{
  "n_layer": 9,
  "d_model": 512,
  "n_head": 4,
  "n_kv_head": 4,
  "head_dim": 128,
  "d_mlp": 1344,
  "vocab_size": 16384,
  "activation": "swiglu",
  "norm": "rmsnorm",
  "norm_place": "pre",
  "norm_eps": 1e-05,
  "positions": "rope",
  "rope_base": 10000.0,
  "rope_fraction": 1.0,
  "qk_norm": false,
  "attn_scale": 0.0884,
  "bias": "none",
  "tie_embeddings": false,
  "parallel_block": false,
  "init": "uniform",
  "init_std_qkv": 0.0254,
  "init_std_o": 0.0,
  "init_std_up": 0.0254,
  "init_std_down": 0.0,
  "optimizer": "muon_variant",
  "lr": 0.0139,
  "lr_mult_down": 3.0,
  "beta1": 0.9,
  "lr_head": 0.00689,
  "grad_clip": 2.0,
  "warmup_steps": 200,
  "schedule": "wsd",
  "decay_fraction": 1.0,
  "decay_shape": "linear",
  "final_lr_fraction": 0.0,
  "batch_tokens": 262144,
  "seq_len": 512,
  "doc_mask": true,
  "train_tokens": 2005000000,
  "steps": 7649,
  "dataset": "wikipedia_en"
}
MLP neurons of a small language model. Each row is named by its layer, matrix (down: output weights) and neuron, and shows model dimensions 0-169. Each number is 128 + 24 x the weight over its row's rms, rounded and kept within 0 to 255. Numbers have three digits each. A neuron's up and down rows have the sign that makes its largest values positive.
A block is one neuron, or neurons of one layer that tend to fire together. Before each block is what it responds to, as a language model described it from the Wikipedia text at the highest values.

Responds to: Word-initial letter fragments
L5.down45:185156076136142115159128135141103108162111124138123118104102111117143113122156118084114127102138117120129110124143125137104097121123121135109131126128137146140125143135134193154118148118166150126087109089090070128138125164130120124081098133139132105106142102138104093133136130154147096148123135159109094140125102159076128153127068120125076157116112116088123136090100111123106120111112133109161159145113124089118107112126139205092115112136120114151142116162117146132149136125191161140130080150135137173127159145
L5.down433:126102139140110116142137121154088146096168163113108116170152109145142092138095088168081160135170142135109164137175143135101142145112143133148105138135127159182140104144123152146140134149110159138163118093114105151117132129114122124141115132110112163149147158145097174134119111122102116127141097085148125153122145118114138177130137112167142111149111158129110143142112121112129102107115136131140090099154128131134096142084130157148111083161156166193147162106136176174153053125117136129124099148164141141137164110
L5.down789:093121135140080099137145128133130119132090144151109125141099064137079130115136143141147108150107147098130130108129093122137115094116135099188134143146164154116147102136099152092100156137139123160121161087172160116123087121131106138093145159136097102140087092134129139122142126121126133145116084099109124163122088090117113102108141116090115118140134126109091117118147112130110157140166109120106141077106132081122155109148109108134123114126149161118118106115094177107135121099120119126110074133141167124140142169
L5.down798:108111088075094140118128164185151120115140119132123128121144184102090097108091114147117118141118148140134114123124141175127115130120079149108193128127115147092073104136123144095164166161132132133123133107100083100106122133110133072117124108096170101101148135124102136139112133104131134111156155113108123136170140113129088116122151139127104109150107160141115141153115120160136142137151177116101150154120112144100117138138163118096123117131130149105140093132144158140099113151129149115124145132161111130123143156
L5.down850:118098155184089151185158129109126158087121091131130114109151123148119114165132142141116129134130182086137127092140145142105130097109083138187139131119130109118097108091124168147132122092135135118144155143116136087123112126123119141092103095133139121108099123130138163121141119112110163119124114114122116166096148138139137109109084124101138155144139106138120138103114138144142091124119150145153097135127106077141098161120113174135112154100155114101131132106086129190143138152163095119174118126141168127126097149
L5.down902:115121125121116093162112128138155127118098090144144128113108103140158135096119041104129093137104172108131146170082128125096152124132145161119120150175091111066155130183082161150165150155119142120112115127111150146119107133163107119150110130109139111147148119180141090125156113106128117134084146115156100138134118138143128095118073112124088118133149117098120130157116092138111093107109104151125148099169101114172143153143139119126149104137099136148111129149137146106192136121145113101098114115143168136146103120
L5.down1010:130114099150147123090121141094144150107104115160131145126092141116158152118127159116102107092125152112100107088141104126166139119098109110123070108115123111181157121159107131127151172094141167129138116122108118106093127155182144143108162103146100120136095114135147151071106099110161150171145165089145160105107141116089133143129122177136118157141150116164149152111136120144123142108093107135117136109108122118143120108170126167124131145112124179117169137150087130141125131158152147139119149161128101107133175131
L5.down1217:086143150113135147142150114111074139136164099142084117114169101153139164114124142161153144130123170112123121177144131164113127111148117121108189153091151118097145154150126100146122140114142132126170138158096122115141135104105080126094114148138127122104101165120161132128152124126151194153138099146137111112083134143081112134141106099129111163108146121117145119141115164152118113139136134134131114101153115132087082167140087102106124082126113176118131120098126110157135151131095101093126113133140121113121135155

Responds to: Fragments of split words
L2.down32:129114101148110128131130085135105136153149116107112141118095105112147132102141108125110164141155147131137141145103126151121107136077096169139124108094125155130147113096089104131130126143114081073096099110114111116157153141138117116175141119144071174160112140172133147134155126096146160136147156157125198132147116112136146130111108083136122113143149138138078167110083171121160173140139081096130082125125152165116125090079157118121109117098153119137095149137126145114067106158123125120089099146121148093106132098
L2.down168:142069080109129147099124123156121116108159133097137148117133123168118113125097110142125117140166073149094131135088138143144065130137123142099140111106134117098154168093125123095083131099169133067110125187152107152135118116148115113116128106128097103123108126104145133125130122093141117128107120147129146163102146128131093115062141111134131127153148120160127107110111129121133123138103108102081155101111130147171115139133079122110115148120105113136133116122138128087094116126130128138132155151151130116144111107
L2.down649:149117145100151139097116129111112153106125152102136175168141128105128174182165161099121127194120150180134137095097146129112154160069086113100180109114126158138124160121106137169112106124155146153145114108087136070116128145148101126098088170137109113137129126146139093153133142139110174110114114096117132112142144083156139110133145141113112160160111130121100142134125130128153092167132118082120131130131150128123072149106083091118121129090159154153084146118122160103161168091105143096128117142153158142126152150
L2.down664:147101165139150135169177156151091109124126132113130148173143110116125148128107138133124195157155126157117158135088168128135117115062096160147096133134116146144129109083092126136111129139110118112144129138132123134097121137116092107113086160131124127140152168143129131147146140111146152156130094104105148136103140123127141135154165112140110128130121135125088154091152148089072120134147122084160056095138127188102126132135127098101114110135153127125133144116142161127100144082137120147112153128096151148141126139

Responds to: Year-start digit "2"
L4.down189:146116111124106124105138154131111136133126151147137135151079156118167140109155130114106117137140114126128117154118103144134104121102188110138073140135102122124134122148099100121094154144163139128131153122112086097120144131090114133082145171104159148129121154093082092151157111127115126159111177179126126117195121138112150132112101149121144077175136123122111118145117138116096144114108102119115122172124145133101143060089128139176146078099135129164153130090115113115139165153114132093091124137130103153142090129
L4.down987:105111101154166148140142168119096120103156099127101141100132088133143165152083150135124131111117117145142128133100091132115119163139185163118170118098120109118157076095114124127153110106097151114117154114142121135128131128125143121148125130113132125108152132096177177145108072116116088148093139160127101094146120153185134147114109135113099152133149132124161099153119176110130124133149131155148127133093093129132166120146113161084115113132161141137098140166132118106129097139127097150135169112094103113164086113

Responds to: Upcoming date position
L4.down596:130141138131154153102124115182117144170099128131107121126126139099096168147177114110112119123110130138147102090134139087125069115105146097105136197160128158139120147078123123126113144103134153098130136132092119149126146083141117132130155124111150169124135100118140105120144131115105115118100097072101147097112109166094141097135088119059099135150188137122127154153104144127112135136131148143175160093126103142140126164151182099086164162104134143128135102155154134156122130132148157154126151100114129146122131130
L4.down1228:124115135157078158160125165175143149161101086119150162123137165095140196120113166153144130129123142147097136177138112139122158091117152120155147139131137151160139104094098120148124167139079134116137087104127095134153133167111149135157127117143115123156170131151178102152137103110155134146079137163120145136151152132130113145152231133117167095111139152161162114126139114121121118159128102130112105183140133177151142154136096120116105084102171141117136191096109144148133143101143156113123125107126147125124140156

Responds to: Biographical date openings
L4.down700:187135127147136128146155118178122138110148145153113104126125097147161141131163185109154070106158131132118123158148126141107134119103137158143110122103108140112132149125106117097131186158151155156123148155157126124161109102103129100134162151094104096177125078125109125141077184172105115130131155121124144123120158119138092122133133147133128159154155125090126142091130093106084089143119101136125127148108156146105099149132164128151091081085127133125124157115135131120164131138133157083112105109106151147158175175
L4.down1333:141110132090174156084114125123134147138158183144100135152134129109117119117112146152106114139139088118111083135157166064115136098125118139132168147137149114187138116142117106157124153130119126090129134114099091140111147116106150110142115122139135152125143098141134090088134088097117112129114116118121119106109139105109133126112085116139157142138159131093104090143112137116087096120155075077123151130156133087134089123118155134118101094148104153145143126114111095132181103123116140184130103114128145157122124141

Responds to: Award titles and numeric digits
L5.down58:174134130111124142113166141133129132109097143178124140164095187133154131134116126119088197111167123144073117112104106160084119090141132098101149142128142102113136106121157113102098152120122164138086126119133097138111128128082106144120174142139153119116122163101180147165111152126086107120087150143193144173135146092111143132130170145167179095217125141142127160102130127105130111125098093128150099106127124107114136074133162119114136067135159149131137144159123109104155117140175084145066132096110150061125126133
L5.down524:111161121130113101090071171128117142095116112157122127166145152093142100118081149126144101119146120133150125125147136156163123133150121133133127107105099115118144125127107116162102163130121156135112149137108152137142126146141139105119115139109117105075131124138122085126108144141141133162115114078176118104111118150129110171135113117083172145158145137113156077107111142147150167173194116137141135155104140126115118134142167172106117112140135101112106152166106147166112092127104114160115099119120126116129166164
L5.down626:161129153095091103116142138132106101150122148139132138104083136109130100153184120127105137090149121157082166126118154077150137139093129111127118158121122134170155127140106100149117129140139122121136099119087108111129123121096147140098167114152109117106123121126172108144149108108130131149121137147122150127098122131136131079129140113134135123160158107108144189169135126094119149133135133125108114162120107140127152145103151099117118124139139130125156133136116149105093134184142102137104128140149095138124108116
L5.down670:103117186160119096117110087191110127102149145072122112124128098161124086120126189096133156125172148139169103138083147133137139130151142146158131107095118123121138132121143093115145150187123151125121080153143152111115145150148153162139104141109101138102116109161115123157118110124160124139120157115166117174102113152150090085122152150146102101109109139120104105086168108134156115112106113113129182118161152121139103144136105115128132148147165137123080150124171106117099130114157118107107099115140105129078161103
L5.down692:153101160083137140141141139113121143090153144143160079152136137135120119173114132127070140114154108080121125124136128127082113149081156146081143162142141168157177078122138137131131100127106181126122119118103118120125107097146114116130131107132134150109078101090088137072119127140136135148113141137153093092110125149167129135148116137089123123111128139128151165116128131130098172104138128110151162165162113114161102118092161145154069118130130135110139094138138124116122153117136142183101110129101164082110092117
L5.down852:156178141143109087096109099152086169119117143113198132111090142115109114124140152114091079110149179124135095138145176155116070124147106164137108129137137120137120147123102097145135128167117123142105140195126135128143102152121088142142134117120125140094090144159125167110127152160105125101132112134147132148081129175130146176101087141089077109145132128127079136140145134110094145094128163141113127094139126125080135142142133150155125094143112118142095131142123111124115139154076128188123121127131112170133113138
L5.down904:147094119141122141077150136167108097159101115124115147132117135115136104085104115128132119141137091108123126139088150107145134159121160126103113118128109106117154107124124106084114085113158161112163081111139136110100169117119132092130104123141151122150118125138136109062123131134149110148161148171148141133133139107147133081109211115145107092180106146115147127072129097121122166150199145162163129142101146096130152125088116099131108135155142095125135071133149147081152121131160163136133134091142130136147156113
L5.down1219:129130131107138136096144105115124107122108121129174114152108119108134098079083137118087101112152092128097133131140105104106152134108125123147109130105161122127126116115172125118151105108168120132115157122143145114128152141141119126139128128110166123124127137072121152142158115113138138107095093116144153141164162120107139112137243120129137133149141106136114157129177115122139136128138167114167104053134107157129150177117115151131132084128113169109162106112077141136143165106119133168101151080146157069107157131

Responds to: Word-initial letter m
L4.down903:149106128118126103144131147112103147091184114101097149196117119131181105108131136136129141126093156141153188165171168168112109139115135153143102106087170170132134104169123181138112152125124100133126126104104086156101111154113148134115112137073108102144144104109148122111108118149156133127094130146138137137127138164144111150138091109113110160143094167157098149112102119146120120135090126136149120151185076112146059167134113152140134086147101133138119133143132140135120128098129112094157134175153101147103156153
L4.down1192:118118094128140125138134124146108140123125113111118146128165084141173136116097091143089155120153133083098093135110123134094150126124098109139146103095115107080142143173151112169125084132130146146098104112095162127143132139172129102122148154122130138103119138118122134170129107145144161116139143146077111105149080135098143141156081105133093134153103110151072125120110102196109104131096079111095154132157131077102089115093121131123133150124122086132115106145140162132107098129121097140137125092176089130155144130

Responds to: Mid-word name fragments
L2.down74:141124156110153127162165171158143140141096107119113120166107122136130103133090123172113163117134109146174121102160081082099113142150181179113107142100095152130177132149118093134130120162143131155152167122131092101125155062123153158159150169160127103098119151149148154089144112144081121084092157136159134111138108094111102132155131128139152116134140145172099158132135174105118111138135139098089158160162112101144119129166072117108140077115100133144143107121126134090143164129129132112104147095136174138114100133
L2.down556:141152125146162118121107111120109133119166127133148125168154102147158152113137098121124105123125120167153155098096120142097125097115111152097132129137146143164136090149164132156086131141104085106117135138110093090137093133101136102151116115170140184109170154128130151189114128146160111178098113132133075170116119127116152127106118139128122144077095159120134112111128151125131118083105113114136168134114124141094169147160116143104148155140165062124128099134121128149123097147111145137129103112181128117125137144
L2.down863:097100137114095155114135167142095101095128133131087131140099102134137141119135139113121158101109136097148118150138112152102113114131084127143133133108152127140149118151155138150159135140116096106158102097120100130119094138126079154083135116077149162156061111142137135149119141177128120100096136100127107129121135124108137118093128090088114149115125094152110131141120150177131100163134110163163107123189128162137099125131158121117121129114092125151136130125143162112144132135105132180136126134120104153112142118
L2.down1198:096093095112110125156116101180149123129126103071121133128141138140121086157071130138129138136140142122151121117153167167099132150122093141146135151117150133136118166134155164113096123116104141162139114121132104125088117085141142111128139101134109170130140173078118162132130101084081131105152090121110100120134141139116136128115200101106144143150151141078107110148117170105124122128149107136112159165149133079115066188129122111111187143142126126107155132164142135135114090125156157157089135117133126108157072144

Responds to: Closing digits of numbers
L4.down33:121131139140132149087132142114074131130102082150163189142090105106140101122180160136133109128120119103129146142111077169110130144145137149127127085164112150132072133142185117077192101154125125167106105084133107172147146077140097155114122147133107150160108100115160132083126134128143120145134100106108143129121184104135160158143255114159129139124102167111127122120123142104085105123145141085145119145182153127138117129160112140117129110115077126113165174132117133149137134110114138114104127107152150142140137149
L4.down1336:144162161131130167139144118080161144154132161158140097097123129122089160146146121099118148140112150109117128142121078128098113100117171124140110125158116106054187165152109118083068154114176128147142101133114110104134136090136107103136112130157126136117134150128132083148117103149122160149121137099146103098140125101125130174113093156136121144148109128154081124132114132143145137073159145141087080143124158161120123140095142115110147158182119108112169144147185142147110150124095106139108081149149164132123116110

Responds to: Space before date numbers
L2.down71:149131111178114126127152145131141154127125182152107085131139113164141178102140077142137130123138130075133085124145123108128124118147130103161111131133102121159153164127107075134120083163122095082121085121154114123118119104078106149116112102142139155164154132149169140120118107121107123125109116104107102120093149120113131128140114112148113110116166118104107143130096150134084138124118139183131091179122108138123071175135105122138139112146145119152097099154136160135112162139128141100138093139179179122194132149
L2.down779:107129142107114092178114176087137175151104082146155124116126149118142142153121112084111156147119148146122114170142112098125131141135115159125126129152129130115153124135095152144141159142173161118149062116133129117125124152078167159120103138130124139099136132109141132137118086178135165150136161132102114102120122094140102134131065125100095107136159153118096143130153147131145157139097144109137145159151115161096122101119100149143103176129165168124128129146110123125114140133128052138134126105099143155160133117
L2.down922:107115127141121116122110081136127119149138138087124092171114109147165108122133141172139148146134151105090116135112181152113120128112113114135119175154158152137151126158119141149120092123140130151103135129130134151076120182113185122141153163164144146150101126132147165135135162099088111113135120153116178159132129135153109173122095082135114109120139106134094110170137141125116161137102075120153124112111120146118135101088114155126108182119126092150133148095117132053133090130119145151181171116127140148125168119
L2.down1337:126138115135136075112126135094136134170110126107127123090105092106121114117109134151130143147107118133100139142174115105146111167123137111153107173157127125109115128113113090108163152109148128156124140185136126136118111147124109134138137122152107132071111121170154143105156103097123139126086136110113158107106124137151099131113105152161145117121149097121118138117170110175110079116124165155192076142113141122131121118184085169162167125129141142105134139129116146092084154145138144133132158108113138121096122120

Responds to: Final digits of numbers
L5.down155:109112079081112115066131147128165079138136161156134153216145125124118156132103128105166160139142139150113114122092132106130117137134117124137119130099142128155136120114167129125084139138163132149165126160097132134090117113104118171130155132121144190150114107117106142115113092132107126106126129144105137160080145115139131155096148106129176160174184079139084109179140136131067153098100123122103149147112141173101120145159173096172120101095093094119139096133075155111121173132120106118131109144140124140145134090
L5.down163:115086115131110058142064165132116173116132106078154121152159125127147104120099118148116123135117126151160111130146158094114093162120102117101092088126094120126110124124124099145140115097154122101134120110122124111126177107132150126142152163144142144082084138121097130109114132142150117120141092125161099114137107065076131073149125125118126127141120139152119098107099110152171126135098139152129108121111161077133136100111155122113120102113144135139152112139152131138130139122105118174165138146116142124121154161
L5.down558:118126094150127114103132157151114139106134114168151115137131114125124165122129131129172113133131122113150167156136175133091107118143152148101114117142141139132108131160117090081119100074101111138104185143142134167150178111179163120079160119119157143142158112106117127179139130144088145126165117152138109134117123146160095146141166166124134107071093133124169135124158130131121153174170140167116120122127134132182155131129129115112115127168107153116166137141111175122124126113109137117145115149161138120107131100
L5.down881:112109102144110088154150132102128110142179134152106172141128151110139083138134107157132116180116102142163114118125132118138102147103138103116089124140091092128122153170129142150120097105114130126139140145133099104120099164138112136140111140134125139112160109141094154138152148148160119146111146128125129125113109101101140155098232138102149139134097162161102148117122125127110104096177124162104143151151086131135097150091096156107111138104089156112174142127176082127134106123157119165131120128115135129172096121
L5.down957:191144104123188096108120151107071108138154143140152116166111089143121139126132121113102144169101153128151148164116129092138157102116111118129103143128131120143136151146119117166166129141081115120149128125109109085170084152079158121115131135144138152095105140125118134161140111147117122137143110142123156118120130159128113102151144129144119154123129174190151144129099124092190105104148124171097133127158099105109121148131111135089131137144139160148107152173169151175142071135147122124092093145094099107124118109
L5.down1188:148110149140087177141106151169125143149163104145099153112143141121121150116118116121157149112103148116120129116109082177115119155106117139108099135154139108123154105125128119150170078164134126148132134125151100146128149123153170113131155152117113172162111089152128125093130114139104132195135112124147118110088090088086163173145065115121118164151131167129117144136097079129094125118145117130116131150150088133108119158151113092129163134119117177147152103119139155120156107120093135128085110203145119178091147147
L5.down1297:178117129125136103167116073133150127167114119171160155143136149138132125119148140112098137108101174113138162127122125114115146143127136096133128140134145146149152127129168114139161122129095141096105116106177151129117140140109081165107120149129152136160151123109123172129116122116109169137098146126136112103142142108107132153151166140166120082171165174126114140143157094115130120126127106145128076152161127128092143131076091158178125107101131169131067115127158107160124149153095099166165119115125145115104123142
L5.down1321:112126103124119113133131128113063135113157110123123136142123143126136149136184111057126118143121130170112125112110092124112114138110125130092150125165188119111115098132162150157162147115150131122111174144152153114125173090115142151094141123121153137130109164154132149144153125099146122131086098162147185089132135130139125149164169132141151081100113132114120164178108124133173145114173141145118132081100140190135091124089083069072138104112115129137158145113178144136135112138104161084144145128106116128123099138

Responds to: Before a date number
L5.down211:139164129121102095129135139161151132125111132126174110111132174135113139164116137135111105105127152115104186140171096116158131149125120132151129106151119124112152113134082138102142173157081114098096126126140076136135149162114155123134176087164095095133144105129196098108130128108186132087135116139158066155109137139077150160159135143117160198125138125115118106120107126131148114126113103112106104152109130167123104112160101135115081118107122130164123158133142111144116138115153140123113103128139109143141103131
L5.down240:158150127117100120126135110131165134167151141109113101171146121134150124109170119131100150108135084101143114148123101122135194163146120120099149118171115134157159116116110106112137192132122131128068097127099116125142154111124117138145096104147163130133146107121138154152135090141135156119152108168144121129084119108099097102089020124112134121110126155128128127117137111127120097114163124146096154126157114128138131133148132158147141126122127134152154134184149170161116128130140132075145124113108132136110094067
L5.down244:159174126095132122141110116105178157126137160140093114124165130189153095100128153156150130091151137115154129117114174111101083161140104126151126108165113124175118131090140118103118120152131102094183103128138132150108123104101097141145177113115138148151066126127129143120136120100109141126064149115147115167151149115105084200128099128134122093137132090149105111080128143148122110166130098087133148118120112149168104140143096135164133120161125130149143190121108144129100184112135134110128138123156128104124116087
L5.down273:117131123122109162149107105102129135093155122110143158140101151169149141141137142126096113154104149148121153140101139134103110174117110145145112168187116111107100078087157099099138122135153075122085148158148122106090150129139130117146108140119168084098097161151169127146115145154120163108147160118151160129143139126124142156115097125103119128097176127125130144134143080123139094130107099104089114137151147123132121166125167137157124120220137149134105132153148142130108147099131094128149114121111107111144155121
L5.down293:124133106130184141154127147095102120133136121138116123094124105129124097146145153190134158140131145155139125096078123117122105113126105122137111183104164118148151117127154109138105107159134143146135078142116125105077131125117117106147168120174136161118113117094174140119071095102135118099128110131124102151152124121134156125113156143158167071162131072139156111110118137138173121103128131151099116141138149128132092156129120148110141118113120112128143088135167139145114108196135118102085126144148095138135101148
L5.down779:133131102133130098133187158120118150139163118121178143160123137180103157111108102155141125109108145144108172122102143157135149120104144121123146123133094135142101169146103104131123141136132118101131140121105115135126095156111142139148103093135102086138104130175142134081113109128130124183079081175130149139136168132155125112111138118111080121138133122148075154141145113130105106114136151117131139116102151102140138105110122090086135146116119144156147133100185133140175076119152118119167184071162145149122132116
L5.down900:127092073113140154125124123154122131142113159165129139138141133108182124167121178141121126140137115122118142157140147150129146107160168119144150121125161086148117097124137153123150128157088125105132151142153117108112148092143083147110125110115097167135170058140109088135119120170091155146130081138126131140098143120123123099103083166151128138121154146133107118109121145129108088127155143126118160112114089129151143149114085134121094130152133138079082117124082116107141149135139111135120159153123141126163125094
L5.down1267:124114142147145113136126111134114151085122144191118139104123171150123120088169129106154111139134133145209151098131103127165127129108142131116158131140113118149150137146131102145141149107109123104127085078100105178149144162096098127174134092099135148114109142148127147115147171105125154113068110117116124141156196096119173139145170145124153176133113097117142125148172069103136138143152140075150145118142098130121114141133109149155118134160168115151120145167126125127120122130170168136152150115120103113123131144

Responds to: Title-end punctuation
L2.down609:133106125139111135138107144126117127127125120109122135096128050158125144152121108104102134093127113110098122156128143161113139121113126122099166152165139152144142155091116120161136139132121112133128175151112095141108136131095116101113084156106103122129154145081153129160150163063157122115123067127078129086092097111147110124124230098126138126144126122103122142100092119147146159146146144148080124146140148168118095086119119137104127135122149142133135112152153144120145116107168092145098122137126153158166149122
L2.down874:137149109107155115121137145112173111112136133089126169129105145121136127138131113107120113153102097131110143111108115100101117122109112124149137113129154108132136156104132124082105132125121161188120124113129122159167155120133196152149116179068130142167148130132167104153142127139126163141109117135134141123108134101114104116122046143126132149111108158092119118129143125128164118097116088114155166166110146128142129137101131116141135144095111121103154122118128143132124133099128086123096146101138149156101127173
L2.down1207:108128118114113162097163125132154119128146104142114130154143125098154082127110117139119159097136116155139105119158124109146133164125118124128093121135168096153156132118118186104123126117163124150133145102124093145121148139102130136122092135125118102128142119134121128118122088141115094098137083152122131104154154165130130125163225095125163109125152124092136106124133176132125121165111113116165154114166152114138120111145100106129131117130125113146151109154147171141133146154118166146105143111139133107177139134
L2.down1267:085102119100130114112142148129121102136126136134131131104148126120100134145156130131117141086107097115170144114120114107162133188106138123149173078104134135154121122093132110151160141068052145103125144099156128142139136145148158131145129070113108124104121078150091142108147102105135091111134066128111113157139141097127081115134191132150153107112117117117155123143166099119143135125146098118125101104164124121139148162160086137118109099138123162114138100152168105123178147134106127125168151123114126129109118153

Responds to: Year position in dates
L2.down77:142147121111091150154118128149081152148148080160146156133123125158098137125090114158121137111118124130105135135138142123147130122104125119121139110140141126151127104132154142088131154159138171127088180100113144132140119136162156139188106158145117108143092151149116101117093120160149120137099157127122095101149158092169137128163121132145105138110098093114097127070156122172140140130088141092144112122102088133127143113114117076141125138119119136179107129093126109146133126134113160124111107143127155085134129129
L2.down504:109155097143151131101173161125141177106117118103136134116113143134119106076100151106112150147125110141106082114114117145091186137104074158127115112153116120130144145137081110131096149161131105117089127193062132155137120098096171126106117147120121134146140077112107106149096149116106103175132149108108106132091173087146100110132015145145147084123123173162161170139130106109164118147150092142154133189119116120146144170125153160181080118114149102081148071152149114146115128138115156111099100123093154136138109111
L2.down1073:155124131120152130148134128137129137110118131104113149117088105165096113131155162102111155093128176139108089105120152124117099170107118117117155136126138145122099142137107145100083171162115169144115111146104070160097139127119143132145115169114139186154113117135128085118107110086139113093117128182126152100161125110132131150108122114129141121124119133076162138145178168085127094086094114148129156147105118189150182142071150078180139126136107165130125120078127119157141098081179143085086128128092184110135129140
L2.down1227:155110148107167105160110082158107101112120168090161178111116104136125154119116114162084134146127167121093109112155143110084131106160110127108106153133155161111133165117161161079145108151133134138155134095159172130114163153141127105126130130145119160161134123175097127110154094134152130105156124194173090179174123105121111132114115122153088150145119118082188163148149151127129134153143143128144139089123116121131169154145105116128129142125122179164153139177111152109126145137111137106127129151104109100106101087